{
  "num_hidden_layers": 12,
  "hidden_size": 320,
  "num_attention_heads": 10,
  "num_key_value_heads": 5,
  "head_dim": 32,
  "intermediate_size": 640,
  "vocab_size": 2048,
  "hidden_act": "reglu",
  "norm": "rmsnorm",
  "norm_place": "pre",
  "norm_eps": 1e-06,
  "positions": "rope",
  "rope_theta": 10000.0,
  "rope_fraction": 1.0,
  "qk_norm": false,
  "attn_scale": 0.177,
  "bias": "none",
  "tie_word_embeddings": false,
  "parallel_block": false,
  "init": "normal",
  "init_std_qkv": 0.0357,
  "init_std_o": 0.0,
  "init_std_up": 0.0357,
  "init_std_down": 0.0,
  "optimizer": "muon_variant",
  "learning_rate": 0.00563,
  "weight_decay": 0.077,
  "lr_head": 0.00807,
  "max_grad_norm": 2.0,
  "warmup_steps": 200,
  "schedule": "wsd",
  "decay_fraction": 0.478,
  "decay_shape": "cos",
  "final_lr_fraction": 0.0,
  "batch_tokens": 32768,
  "max_seq_len": 384,
  "doc_mask": true,
  "z_loss": 1e-05,
  "train_tokens": 286300000,
  "max_steps": 8738,
  "dataset": "wikipedia_en"
}
MLP neurons of a small language model. Each row is named by its layer, matrix (gate and up: input weights; down: output weights) and neuron, and shows model dimensions 64-191. Each number is 200 + 20 x the weight over its row's rms, rounded and kept within 0 to 999. A neuron's up and down rows have the sign that makes its largest values positive.
After each neuron's rows, "fires before" lists the tokens most often just after its 100 highest values on Wikipedia text that the model never trained on; "fires after" lists the tokens most often just before its 100 highest values on Wikipedia text that the model never trained on. A number after a token or word is its count.

L5.gate351,188,186,192,211,210,173,231,184,193,186,195,250,213,168,188,197,167,199,212,225,181,205,164,183,204,206,215,183,190,176,168,213,198,212,170,228,154,179,188,201,177,190,208,190,227,177,179,205,205,198,222,242,210,189,205,233,189,163,197,234,208,202,236,219,229,209,197,186,193,194,198,222,219,204,226,183,170,230,219,199,210,190,203,180,206,194,208,210,228,198,184,189,189,188,194,233,178,187,193,240,195,191,199,191,197,211,176,202,217,197,207,208,191,215,218,183,214,199,193,218,190,197,190,140,211,228,173,188
L5.up351,196,210,203,180,170,184,175,183,174,209,193,223,198,159,213,220,208,179,235,179,190,195,211,154,205,208,203,225,185,213,216,217,181,210,228,185,197,188,181,196,226,212,176,225,204,183,194,195,215,210,236,196,222,188,220,162,189,185,185,208,184,207,199,193,209,232,208,201,228,206,190,204,206,208,171,205,220,204,232,246,216,198,186,218,212,207,212,180,193,197,219,200,216,173,208,211,180,203,185,208,182,194,181,186,215,224,187,224,221,205,219,200,198,231,185,182,210,208,218,219,176,169,197,180,180,153,156,247
L5.down351,209,196,181,221,202,182,218,227,196,200,185,193,237,180,195,192,219,172,198,199,202,174,154,191,210,201,207,167,166,221,211,189,195,183,181,180,177,165,207,236,218,219,191,186,165,211,163,187,184,225,209,190,192,126,179,191,189,194,201,210,196,209,198,209,187,211,242,201,181,196,172,219,200,177,177,214,212,202,186,225,202,168,182,193,186,211,229,205,206,197,231,199,214,191,172,208,205,206,198,162,165,201,230,196,185,191,185,194,209,176,216,209,205,207,189,234,198,247,222,167,147,219,191,202,169,185,149,186
fires before: "ite" 11, "en" 10, "a" 9, "ak" 8, "ed" 7, "ve" 7
fires after: " " 25, " st" 13, "c" 11, " sp" 11, " St" 10, " Ar" 6

L3.gate432,195,218,219,234,194,191,169,177,193,178,217,219,185,193,222,213,224,201,209,202,195,206,194,184,205,207,179,221,218,196,178,209,208,234,216,202,205,233,203,182,220,193,234,215,227,200,182,215,203,211,200,217,198,210,216,193,256,193,201,182,234,229,201,184,155,209,184,232,199,188,211,204,190,173,206,209,170,151,238,211,174,177,180,193,205,198,227,199,177,214,179,192,182,193,227,235,208,155,197,241,208,212,190,202,172,208,220,173,169,199,202,184,220,227,200,204,204,203,210,246,178,193,195,175,191,197,222,215
L3.up432,171,208,201,199,205,215,211,172,170,189,169,185,224,189,182,176,198,234,213,221,167,217,178,202,216,187,193,178,195,181,200,206,197,205,206,216,231,238,153,184,211,234,221,168,191,202,202,207,190,145,202,187,196,196,190,179,185,177,196,215,175,215,200,211,192,188,209,187,197,160,213,245,190,244,219,193,195,211,204,164,191,205,222,226,200,210,221,200,154,200,189,249,155,183,201,199,194,173,194,223,189,222,185,196,169,224,205,225,208,194,206,170,209,217,187,174,202,213,193,203,211,190,183,194,160,225,199,210
L3.down432,175,233,215,195,185,194,200,213,224,174,201,213,225,188,213,211,189,241,201,214,180,197,209,186,188,191,189,180,203,214,206,200,220,184,218,189,204,175,203,198,224,210,209,235,223,198,200,206,172,218,218,180,211,219,162,190,172,209,201,210,214,227,201,169,209,187,216,201,198,143,178,208,199,180,204,189,218,204,201,247,187,180,182,186,191,226,198,186,175,226,186,235,225,216,238,226,174,211,180,199,209,193,169,227,192,192,185,197,214,196,184,201,182,187,176,207,210,224,187,207,203,176,206,190,221,188,224,225
fires before: "k" 20, "th" 9, "x" 9, "y" 7, "d" 6, "ong" 6
fires after: " W" 23, " w" 22, "w" 20, " st" 19, " Mo" 4, " p" 4

L3.gate456,221,175,205,195,190,167,159,215,226,187,228,208,210,234,224,183,193,203,209,207,216,165,209,201,176,156,210,212,195,188,161,209,188,219,214,210,167,196,220,230,172,189,215,156,166,195,221,256,179,189,221,187,182,187,185,207,169,190,192,192,169,156,199,194,194,219,211,193,194,212,179,219,201,203,197,156,190,232,227,200,169,193,199,208,175,200,190,220,211,224,202,226,230,215,198,211,193,188,212,166,214,203,230,189,189,190,207,206,225,179,198,177,208,201,202,189,204,164,195,184,189,208,170,229,204,192,177,225
L3.up456,243,238,216,206,224,191,198,228,207,221,199,196,173,202,197,184,201,203,158,199,176,239,182,199,201,230,260,209,178,220,197,231,257,165,204,206,214,180,210,185,175,238,192,204,197,211,222,209,195,184,205,230,200,211,185,188,205,211,200,189,191,201,189,196,231,214,237,208,207,210,182,166,197,213,187,204,179,188,184,209,209,194,196,189,187,195,188,194,194,249,179,182,177,194,226,185,200,211,205,150,176,218,248,176,205,170,194,208,165,194,206,201,213,174,200,186,222,204,215,204,214,212,190,211,237,203,212,230
L3.down456,232,156,221,195,197,213,226,256,186,223,214,223,229,159,220,215,211,195,209,208,168,211,212,189,171,156,198,162,210,186,188,167,189,237,164,222,162,234,204,227,202,172,212,226,181,189,203,226,191,195,185,221,175,189,227,167,186,188,190,212,203,214,178,194,194,226,194,230,185,205,220,209,236,209,180,221,210,187,172,224,185,203,242,203,188,196,160,206,190,179,198,166,194,207,201,210,197,217,196,167,178,208,210,178,171,171,164,203,207,203,199,199,219,177,190,191,177,209,209,218,204,218,142,203,205,208,194,210
fires before: "ed" 22, "ing" 9, "er" 8, "t" 7, "e" 6
fires after: " pro" 39, " per" 9, "ce" 4

L5.gate283,209,207,177,221,197,222,202,199,170,182,176,216,224,203,206,151,225,182,216,216,196,233,242,221,224,195,193,174,201,219,234,207,197,208,204,157,212,219,211,213,244,167,199,200,193,178,213,213,209,199,189,162,178,192,166,214,204,241,165,206,188,182,216,211,230,236,209,222,180,223,226,230,171,199,203,158,192,221,216,175,192,210,181,210,241,166,198,207,170,209,216,163,192,178,236,184,186,207,215,197,178,205,179,199,208,192,196,155,194,173,220,200,184,258,189,212,179,209,196,178,199,210,196,200,211,223,209,210
L5.up283,193,196,219,182,208,213,179,166,209,201,175,167,220,174,192,186,204,215,210,208,199,166,205,211,201,205,173,219,225,177,212,239,176,198,228,167,169,212,222,201,198,213,204,161,190,179,183,174,197,190,158,164,209,138,216,172,174,193,145,195,199,205,206,190,175,201,223,207,195,221,213,202,207,173,179,215,188,172,217,188,166,211,209,171,225,196,221,177,201,190,205,183,184,164,208,202,195,212,218,189,186,220,176,178,228,170,192,193,198,171,189,172,187,207,232,235,229,229,202,172,184,213,235,187,210,210,190,210
L5.down283,208,175,192,199,190,176,171,212,203,222,205,205,213,222,213,162,190,191,180,189,226,230,173,194,198,195,218,183,219,212,223,162,214,212,198,213,191,203,240,199,200,186,235,207,205,172,240,188,218,193,195,201,196,184,210,244,189,190,172,186,224,170,186,185,208,210,203,162,191,207,167,214,205,242,217,169,189,211,145,204,202,201,175,221,225,192,185,250,197,195,208,212,196,190,210,150,205,182,217,190,199,188,191,224,200,198,219,193,204,205,229,201,213,217,214,195,176,212,189,211,219,198,202,211,171,221,240,197
fires before: "|" 44, "ar" 8, "-" 7
fires after: " |" 23, "---|---|---|---|" 16, "gu" 8, "|---|---|" 6, "er" 5, "|" 4

L2.gate211,218,227,237,215,161,188,200,184,218,176,187,205,209,159,194,178,201,231,179,198,221,197,218,198,195,185,205,221,222,208,216,201,228,214,191,188,198,191,203,204,222,211,180,191,170,180,188,221,179,196,166,178,215,195,187,232,181,215,223,203,211,225,200,175,193,201,176,195,214,227,187,206,202,211,188,201,237,188,177,211,209,201,215,234,203,196,156,183,173,210,175,178,221,230,209,212,184,200,198,233,203,216,216,202,209,193,239,190,170,179,168,224,184,191,180,182,204,203,184,155,193,175,212,202,208,238,225,206
L2.up211,218,209,202,172,180,175,187,180,197,202,215,177,173,198,226,182,208,189,207,177,207,175,184,220,207,192,200,227,158,237,165,195,228,195,161,204,207,181,213,175,165,184,197,213,221,190,194,194,189,224,178,158,197,182,200,167,176,230,153,216,205,185,212,195,181,214,182,219,205,213,218,196,177,173,185,204,225,199,195,213,171,244,206,201,215,196,170,244,191,197,202,212,219,174,183,226,216,191,186,219,197,183,219,240,243,195,233,227,200,196,209,217,195,211,223,177,164,203,174,201,149,218,230,218,192,189,212,175
L2.down211,184,222,177,191,209,178,182,188,197,180,223,180,215,214,208,223,186,204,190,193,205,170,200,180,190,183,199,211,192,188,234,204,209,200,190,194,233,207,216,213,201,248,196,185,223,176,208,193,162,235,222,219,171,232,219,200,185,179,190,208,207,223,209,216,228,207,186,202,197,176,223,181,222,225,227,208,227,206,191,193,193,212,191,191,190,201,208,171,161,179,202,203,191,219,227,213,214,220,236,179,171,187,240,170,209,227,186,179,209,193,194,158,228,196,168,164,222,167,200,202,209,215,178,191,184,177,199,193
fires before: "st" 20, "ive" 8, "ress" 8, "ry" 7, "er" 5, "iv" 5
fires after: " " 22, " In" 16, " in" 14, "in" 10, "pr" 10

L3.gate287,194,185,190,227,212,204,232,212,202,214,218,192,187,174,212,176,216,202,181,218,179,190,192,227,195,185,193,210,182,196,169,183,199,173,179,191,179,168,200,183,197,208,201,193,157,185,191,232,215,171,200,213,185,198,199,217,212,199,205,199,205,215,225,212,181,210,193,215,198,180,216,172,187,186,194,163,203,172,178,202,179,228,188,181,190,186,201,230,234,208,249,167,200,208,178,201,174,216,192,203,194,175,180,229,206,189,166,192,199,205,223,215,206,139,210,176,193,227,192,171,211,199,158,166,182,185,177,243
L3.up287,189,238,198,208,196,225,199,205,211,192,226,216,179,205,212,198,184,210,169,214,176,233,197,250,219,186,226,208,212,184,174,189,236,183,240,214,185,189,203,202,224,194,207,235,183,189,211,204,174,211,226,216,206,171,179,190,232,241,216,187,197,219,173,200,184,207,186,260,203,216,172,213,218,206,219,194,226,185,180,204,207,209,192,190,193,220,203,221,221,195,165,176,190,207,222,196,229,189,215,176,218,196,223,228,222,173,177,242,183,154,193,227,214,179,190,180,214,186,167,236,212,212,214,191,192,216,198,204
L3.down287,182,197,189,207,219,208,189,219,212,219,197,232,185,233,213,217,193,213,222,178,191,200,188,193,224,199,213,189,176,206,197,169,174,233,196,231,198,178,214,188,194,232,221,163,221,200,249,196,229,214,188,179,210,222,186,189,211,207,211,179,221,242,212,185,208,169,170,200,216,173,189,233,203,206,181,221,182,201,192,191,178,177,221,181,189,186,189,188,181,225,243,220,221,173,190,230,195,207,211,213,181,207,189,153,177,187,187,189,212,181,197,205,211,198,196,223,230,183,192,174,196,182,182,186,213,194,202,177
fires before: "ed" 33, "s" 10, "ing" 8, "e" 5, "er" 4
fires after: " re" 31, "li" 15, " co" 8, "co" 6, "mo" 6, " Re" 5

L9.gate599,181,210,227,201,180,200,187,161,223,202,201,181,186,172,193,244,214,200,182,236,200,207,219,216,176,189,182,206,184,204,199,189,205,193,167,226,186,215,197,175,204,204,199,219,229,182,191,205,228,187,204,242,216,230,208,223,168,174,212,157,191,206,191,187,200,178,209,235,192,189,163,165,180,197,201,217,207,231,203,240,177,225,166,203,187,165,201,220,165,186,166,207,244,181,185,210,203,178,194,226,183,192,223,195,213,223,156,206,216,172,170,157,172,195,196,189,215,207,179,199,208,248,217,216,209,209,184,216
L9.up599,178,210,198,152,224,196,191,189,208,212,183,213,181,206,186,164,201,197,227,199,222,177,222,168,196,212,192,248,199,221,218,222,223,211,229,165,179,220,214,175,235,173,228,212,204,200,217,184,189,200,203,207,183,179,231,231,196,175,179,185,179,191,192,161,196,196,214,217,193,252,179,213,209,204,213,205,197,176,220,218,194,150,173,205,227,168,187,233,247,207,232,228,212,186,217,160,247,199,186,197,199,201,202,233,236,236,231,190,202,232,204,186,202,221,217,200,210,204,224,216,194,242,174,249,184,238,202,208
L9.down599,218,191,200,201,206,205,203,197,227,181,205,191,170,186,184,207,216,207,224,220,219,200,192,214,201,242,183,225,208,184,222,213,199,171,232,175,177,209,205,209,178,195,165,208,186,191,189,200,213,193,189,215,175,229,198,184,209,162,197,179,171,219,194,191,169,219,187,216,222,182,242,226,216,221,233,210,216,182,174,193,186,212,203,178,188,195,200,191,184,193,191,173,207,168,180,230,215,214,213,209,191,186,235,210,210,167,187,217,196,201,252,159,173,233,187,209,198,220,172,189,230,212,234,187,189,226,215,217
fires before: "s" 74, "se" 6
fires after: "ro" 25, " cl" 19, "-" 11, "gra" 5, " " 5, "c" 5

L2.gate336,185,188,213,237,226,213,178,212,208,181,226,197,216,196,225,196,189,192,199,215,198,190,199,201,207,188,223,186,193,241,167,186,175,208,198,214,193,197,224,226,165,206,208,199,232,250,155,221,220,228,192,179,216,183,198,187,180,207,181,181,187,229,208,186,228,222,209,203,192,209,212,189,243,212,210,196,195,182,178,225,187,175,191,146,255,246,229,183,209,216,226,225,172,201,180,173,172,211,157,200,237,191,215,196,224,212,224,186,190,169,195,217,171,185,189,203,157,183,172,202,214,206,256,184,205,215,203,153
L2.up336,201,225,229,203,221,241,184,192,205,215,200,186,186,182,203,221,196,192,166,212,197,207,222,169,190,155,220,195,210,228,214,204,155,189,212,216,236,171,207,220,193,195,218,205,175,221,161,207,185,180,209,182,218,190,233,197,229,229,211,205,180,217,201,217,222,234,225,197,194,233,225,206,190,213,205,180,225,218,190,194,229,211,207,171,257,236,220,184,172,185,240,201,195,214,184,215,207,212,207,197,231,224,174,193,189,238,210,208,192,191,241,213,225,205,184,215,191,180,198,203,252,158,230,218,197,207,198,185
L2.down336,205,204,221,189,211,161,216,222,216,204,181,214,171,155,195,186,211,224,225,193,181,203,194,241,185,210,209,179,190,230,192,173,223,213,188,221,194,236,190,191,172,205,195,186,176,193,193,167,202,220,208,197,178,176,182,206,206,200,177,225,180,198,158,182,203,216,225,183,211,210,185,186,206,217,207,194,219,192,207,154,214,220,193,189,185,210,211,189,215,241,198,171,175,196,186,222,193,178,165,227,236,206,204,214,197,201,205,203,157,197,183,225,203,196,201,187,178,219,189,221,180,182,185,207,193,218,194,206
fires before: "ed" 24, " by" 23, ":" 14, "s" 6, " |" 5
fires after: "ed" 22, "ce" 15, "c" 10, "-" 9, "C" 7, "ing" 5

L2.gate378,193,167,201,209,189,210,168,176,199,206,225,222,199,216,221,170,215,175,201,197,213,195,191,171,201,186,195,204,210,212,211,161,234,206,200,219,180,211,204,190,207,179,197,221,219,211,222,199,195,221,197,200,197,178,192,233,197,204,242,238,205,228,201,193,166,198,223,207,210,219,217,221,214,179,232,186,221,184,231,219,216,154,178,241,216,167,181,244,196,241,191,176,179,181,197,182,194,143,204,172,200,216,182,182,181,189,198,203,215,242,236,262,197,186,186,210,218,194,205,183,172,183,201,207,204,179,190,259
L2.up378,193,198,204,200,210,204,195,203,220,193,171,180,183,208,172,201,186,185,219,216,217,205,210,206,217,194,182,221,181,232,264,178,205,213,197,216,216,237,227,246,163,214,175,192,201,242,204,215,202,169,233,195,213,210,173,188,191,217,219,229,198,174,229,227,225,233,186,187,200,202,205,235,195,203,216,255,212,181,191,236,154,179,207,169,198,187,198,237,193,207,208,200,202,201,179,222,194,207,144,184,181,218,223,205,166,197,166,148,218,227,207,173,219,210,200,215,166,199,186,173,171,207,166,189,220,205,212,209
L2.down378,179,182,199,238,185,205,219,200,198,179,219,183,193,184,202,202,210,237,211,176,214,243,223,190,205,194,202,172,213,185,187,172,202,178,199,194,176,187,213,180,214,185,195,206,169,183,210,212,211,218,199,208,210,202,205,187,195,215,201,208,202,179,204,174,209,177,199,195,197,204,211,197,204,194,192,175,218,208,191,226,175,204,257,206,198,180,220,209,175,210,172,191,182,223,234,205,215,178,213,183,224,218,221,183,255,233,150,197,148,216,206,208,189,190,185,209,175,204,160,228,178,199,191,187,217,225,192,202
fires before: " |" 31, "." 14, " " 9, "″" 9, "," 4, ")" 4
fires after: " " 46, " (" 20, "′" 8, " +" 4

L3.gate384,197,177,216,223,218,167,224,178,207,187,195,181,201,210,221,179,174,190,195,210,170,207,222,227,180,203,207,198,177,186,197,197,217,214,209,190,232,233,197,183,210,197,185,209,251,211,219,183,219,170,199,194,247,178,206,193,193,203,225,177,172,194,221,185,188,189,205,187,190,196,232,231,185,211,240,186,197,193,151,202,175,200,217,188,185,221,197,181,216,175,215,211,195,179,212,206,197,202,179,181,248,217,184,172,213,222,211,213,172,169,215,179,223,200,222,203,257,188,212,202,168,230,178,208,221,179,165,218
L3.up384,213,214,192,168,202,185,206,199,193,208,205,212,231,190,213,179,224,201,221,181,202,212,198,183,220,206,198,225,203,215,184,243,196,170,218,209,234,219,183,247,220,215,192,161,214,203,174,199,159,227,185,216,212,194,202,180,166,162,179,198,218,215,195,206,196,192,172,185,213,211,211,199,223,188,209,170,209,164,169,203,205,194,197,230,202,204,224,190,177,193,169,174,159,217,195,232,217,220,188,174,210,191,220,216,183,218,191,210,180,180,205,189,202,195,192,245,208,166,181,212,193,189,233,189,201,200,168,238
L3.down384,202,233,241,219,199,183,185,236,214,191,212,184,191,205,186,183,198,172,210,211,212,203,232,182,212,206,203,218,196,206,142,214,197,217,216,198,173,188,207,204,201,189,194,210,222,212,252,185,183,199,210,233,226,206,199,218,185,204,216,205,202,206,185,185,200,165,205,221,159,198,210,199,197,196,225,215,191,234,208,192,170,223,222,200,167,166,207,169,172,201,178,183,241,194,183,181,203,213,201,201,206,239,199,194,215,204,185,197,219,178,187,219,213,194,239,215,200,199,176,207,207,207,192,199,191,169,180,207
fires before: "ing" 15, "d" 10, "th" 7, "cent" 7, "il" 6, "man" 6
fires after: " w" 32, " V" 11, " per" 11, " fa" 10, " f" 7, "w" 4

L3.gate447,189,164,226,180,156,191,204,203,230,150,201,180,228,221,224,240,205,218,217,202,214,189,231,191,194,207,204,197,214,182,215,168,152,199,202,177,200,215,175,183,202,193,208,197,187,161,225,196,233,155,184,190,230,217,201,185,223,165,213,179,220,202,200,240,214,195,191,203,194,207,184,214,222,201,186,195,182,185,214,193,181,177,203,211,191,187,211,208,218,205,225,209,224,224,176,140,224,202,200,214,197,222,180,215,224,216,233,208,232,223,195,183,218,204,241,216,189,151,186,222,179,203,204,191,183,239,217,179
L3.up447,196,194,195,201,193,235,191,182,178,229,165,216,191,196,181,189,228,182,200,190,169,192,167,222,210,237,221,183,217,194,193,206,198,170,190,210,208,202,204,218,183,199,181,186,190,201,204,216,226,191,191,193,197,202,182,223,166,219,223,226,222,224,192,217,220,201,212,236,199,234,140,202,212,197,182,158,181,174,189,216,187,193,228,180,185,203,191,189,185,222,215,230,230,236,184,201,226,183,193,207,204,192,185,242,218,221,185,166,199,196,167,175,205,213,220,233,197,200,190,199,173,199,180,150,192,217,203,202
L3.down447,209,197,180,194,194,212,189,173,189,205,234,196,195,216,217,250,156,190,210,236,203,239,221,191,171,195,175,205,214,206,211,203,205,250,211,219,192,194,222,197,223,200,174,212,212,201,211,176,192,166,208,162,179,175,192,173,208,202,232,187,228,185,198,213,208,142,201,211,201,220,192,229,210,191,203,221,194,159,194,231,211,209,194,206,214,178,199,210,218,172,243,195,165,175,201,168,213,194,200,200,218,182,183,202,242,195,218,238,186,225,210,197,161,239,212,175,220,204,222,203,190,193,205,192,174,266,214,179
fires before: "ing" 23, "ch" 10, "ke" 8, "n" 7, "s" 5, "k" 5
fires after: " T" 20, " p" 18, "at" 13, "t" 11, "st" 10, " D" 9

L2.gate475,206,191,192,231,194,174,201,163,219,176,190,220,167,207,195,193,177,194,218,215,160,182,194,195,187,202,185,224,216,211,171,180,189,185,251,202,187,220,189,176,192,218,196,191,223,179,218,181,224,217,201,194,202,180,180,178,206,178,187,171,245,203,209,183,188,235,187,206,235,168,239,219,207,188,182,203,219,167,193,168,203,180,213,199,197,206,183,223,212,147,167,187,202,196,184,179,182,199,219,178,191,212,204,234,193,198,182,199,212,216,206,192,204,217,202,205,173,230,228,235,187,179,195,259,179,209,173,219
L2.up475,171,235,196,222,219,200,191,172,214,181,183,203,181,251,189,168,193,188,177,209,190,185,188,172,214,190,211,244,176,200,186,194,179,224,239,137,212,244,190,228,182,212,194,195,176,206,185,178,200,214,227,194,206,178,192,192,210,164,200,226,233,194,184,161,199,227,181,195,221,163,192,238,223,180,229,206,177,204,196,169,215,253,191,230,216,195,177,222,202,198,204,238,200,207,207,201,161,202,194,196,221,197,191,183,196,193,158,204,222,210,191,215,220,234,208,177,186,212,207,217,206,187,179,211,187,198,157,202
L2.down475,227,157,195,214,186,203,180,208,182,189,219,185,207,183,188,209,224,214,203,197,175,185,175,193,180,162,224,185,164,219,188,197,195,197,166,226,147,195,185,249,206,180,170,205,160,216,225,175,185,212,184,198,209,172,196,187,194,231,212,202,201,211,215,183,211,196,230,190,218,237,173,179,213,193,205,205,210,212,205,172,197,180,213,201,203,219,219,199,193,201,159,191,213,172,200,242,192,216,227,183,207,202,233,163,204,216,192,211,182,187,201,184,220,197,218,202,200,218,227,173,189,198,173,196,194,197,172,218
fires before: "ed" 28, "ing" 12, "er" 11, "t" 9, "e" 6
fires after: " pro" 47, " per" 12, " ex" 6, " Ar" 5

L3.gate156,201,229,196,232,163,163,205,197,214,181,176,199,191,215,205,197,208,185,185,182,205,183,219,205,190,182,189,192,251,228,181,198,198,204,228,215,203,146,154,189,205,206,190,176,160,204,242,153,210,204,226,211,192,196,193,210,231,189,221,197,187,189,204,216,187,199,203,215,200,199,187,205,231,186,228,181,155,187,209,195,211,198,176,233,193,189,206,170,189,222,206,194,212,211,216,204,177,209,205,173,209,220,168,209,183,187,225,210,176,171,247,183,229,236,192,174,185,197,221,178,196,181,193,201,220,217,192,193
L3.up156,186,172,218,227,222,191,257,209,200,209,229,178,201,187,206,173,180,188,208,203,219,195,200,216,234,228,196,182,263,217,186,186,204,181,191,196,228,198,210,226,218,202,232,199,170,198,198,205,198,203,205,193,184,208,197,222,213,209,210,220,250,219,213,183,145,216,201,191,201,197,190,195,234,195,220,208,210,179,212,234,221,189,162,199,181,228,189,221,171,184,159,195,227,199,184,226,229,170,183,204,165,199,210,214,221,190,192,195,162,226,183,219,228,235,226,197,218,215,187,193,204,173,202,183,186,241,189,204
L3.down156,213,223,170,202,203,148,229,180,217,190,213,195,229,223,219,192,185,174,183,184,203,183,175,221,214,171,204,220,149,201,218,208,240,191,193,174,188,159,181,178,208,225,148,216,224,237,218,245,177,152,188,179,208,186,230,202,213,196,164,209,207,170,186,219,196,210,217,211,197,210,195,191,173,224,182,212,175,195,212,218,197,240,183,211,217,212,191,199,191,217,169,201,181,196,183,199,220,228,203,205,199,198,166,232,172,205,218,205,231,187,229,199,196,183,219,200,170,199,196,177,231,167,210,230,220,189,238,198
fires before: "," 59, "." 12, " and" 4
fires after: " 19" 23, " in" 13, " In" 11, "In" 7, " 18" 5

L5.gate543,173,200,176,196,182,214,209,195,190,204,212,181,165,222,207,177,176,182,175,219,217,183,208,183,178,202,193,175,234,217,222,209,196,163,164,228,199,182,195,164,190,178,194,185,218,162,147,201,194,150,207,198,164,172,192,207,180,217,207,204,174,229,227,219,191,195,164,216,205,192,197,150,184,195,213,193,170,209,190,208,188,185,227,206,179,205,256,176,229,190,236,195,224,220,187,211,205,202,204,206,226,212,218,163,227,211,207,204,226,203,193,187,232,241,201,225,228,208,202,199,186,178,214,175,181,220,187,185
L5.up543,169,195,214,173,208,184,187,222,203,187,194,212,217,207,202,179,174,242,183,188,167,162,217,188,160,182,213,187,182,200,212,175,180,181,227,205,207,195,212,184,200,223,179,178,225,185,231,168,229,189,190,207,182,197,190,209,193,217,210,204,217,183,161,182,213,211,198,201,168,186,167,178,184,177,220,215,202,217,220,193,230,166,199,170,205,157,196,194,196,206,180,198,213,200,164,169,195,243,201,220,224,178,233,177,214,180,179,186,182,200,225,229,200,189,216,205,202,173,226,232,182,231,201,219,189,181,201,205
L5.down543,184,174,190,187,189,206,204,229,199,195,204,205,212,172,202,168,174,196,207,197,234,184,201,178,228,157,150,162,222,176,159,215,217,211,172,198,177,233,169,206,214,214,170,212,208,221,240,196,161,182,185,214,200,225,192,249,193,190,211,167,197,203,211,187,205,179,228,213,204,188,197,175,184,221,196,212,215,192,202,212,214,199,177,154,173,175,177,232,201,199,218,220,182,175,221,213,195,163,185,233,228,190,162,185,244,209,226,198,162,184,173,208,232,201,183,230,192,185,230,202,187,200,235,189,199,194,189,192
fires before: ":" 15, "ed" 11, " by" 9, "pe" 6, "b" 5, "•" 5
fires after: "-" 19, "ce" 11, "ed" 9, " T" 9, "or" 5

L3.gate147,219,208,230,243,170,220,222,180,209,199,218,195,190,169,189,196,155,156,167,248,209,200,178,233,212,203,158,234,224,212,180,225,208,190,219,236,206,179,172,176,201,206,172,174,183,205,255,183,211,202,225,207,188,200,203,204,225,174,226,208,249,201,197,225,177,233,177,177,175,161,206,195,204,161,214,193,199,207,246,219,235,197,181,213,197,204,184,189,207,237,204,179,226,212,214,179,204,195,182,183,222,192,201,199,213,211,219,198,212,192,206,205,192,232,201,183,190,197,190,192,178,182,181,230,204,201,204,214
L3.up147,211,208,207,202,217,172,208,162,219,199,182,202,210,188,195,187,195,200,188,194,208,194,207,184,188,219,176,225,219,205,176,204,205,166,198,200,236,189,187,160,182,222,166,207,167,212,214,183,176,194,187,213,154,215,177,221,216,187,211,206,244,198,167,201,207,205,160,193,194,174,198,166,240,164,179,164,210,200,244,191,232,229,176,225,217,177,190,162,198,206,188,201,220,226,220,220,187,223,194,181,180,225,160,223,213,210,244,218,227,222,203,217,203,216,210,202,204,213,206,190,217,178,191,219,222,200,218,209
L3.down147,220,188,201,169,191,217,238,237,201,210,198,183,202,200,216,204,178,195,182,200,194,170,199,209,221,169,200,200,202,199,179,199,168,216,182,201,198,178,218,234,183,209,204,204,206,218,245,195,226,178,205,204,205,217,223,208,223,207,214,174,207,219,208,209,205,202,192,211,193,194,175,191,216,182,213,213,205,179,196,231,214,193,209,203,222,197,231,190,183,195,218,217,205,214,232,189,175,187,216,170,205,189,194,199,200,213,207,221,169,198,179,217,169,216,199,202,178,188,204,178,211,172,188,209,184,167,223,202
fires before: "," 38, "." 25, " and" 6
fires after: " in" 42, " In" 9, " 19" 9, "In" 7, " November" 5

L2.gate402,203,222,198,203,207,191,209,234,197,215,200,212,244,193,182,186,195,182,188,224,201,218,201,211,204,147,196,195,201,214,197,201,206,195,181,215,184,221,228,230,227,192,158,218,227,195,234,225,177,180,197,210,215,244,168,189,244,224,215,190,209,183,223,181,213,208,229,173,204,190,236,161,190,217,187,234,197,223,206,225,193,201,219,186,217,198,210,202,202,234,232,208,209,216,182,187,220,187,197,202,199,197,196,167,149,222,216,199,223,195,178,165,220,201,186,238,203,173,219,177,170,163,178,164,166,216,165,226
L2.up402,212,163,184,217,205,189,175,198,192,209,179,222,240,208,189,192,173,210,210,219,205,223,218,213,207,252,185,188,175,214,171,188,232,182,207,204,202,170,184,170,190,204,183,196,228,212,201,231,166,200,211,191,189,218,161,230,213,189,220,235,220,184,191,175,245,231,217,177,213,173,223,181,249,216,181,206,215,202,200,224,182,185,164,187,157,215,203,214,201,197,216,193,204,212,182,177,202,185,173,188,196,234,201,211,191,227,243,202,203,235,209,164,198,211,208,195,195,196,144,169,194,213,187,183,220,226,201,166
L2.down402,198,201,204,211,204,182,210,220,199,183,215,197,232,202,208,226,217,173,207,174,193,202,146,226,212,179,197,201,200,153,182,215,205,183,189,170,186,212,249,205,202,224,217,230,205,227,234,192,256,229,215,242,163,209,221,209,190,199,230,176,186,177,169,212,190,207,179,233,175,214,209,210,226,199,246,192,211,190,167,193,227,204,189,197,188,225,221,242,185,221,222,198,203,196,202,177,203,182,185,179,225,188,220,184,217,199,216,195,190,195,193,211,202,203,175,207,180,230,162,182,161,177,196,221,202,166,168,233
fires before: " |" 20, "%" 19, ")" 12, "." 6, "″" 6, ":" 5
fires after: "." 77, ":" 6, "′" 4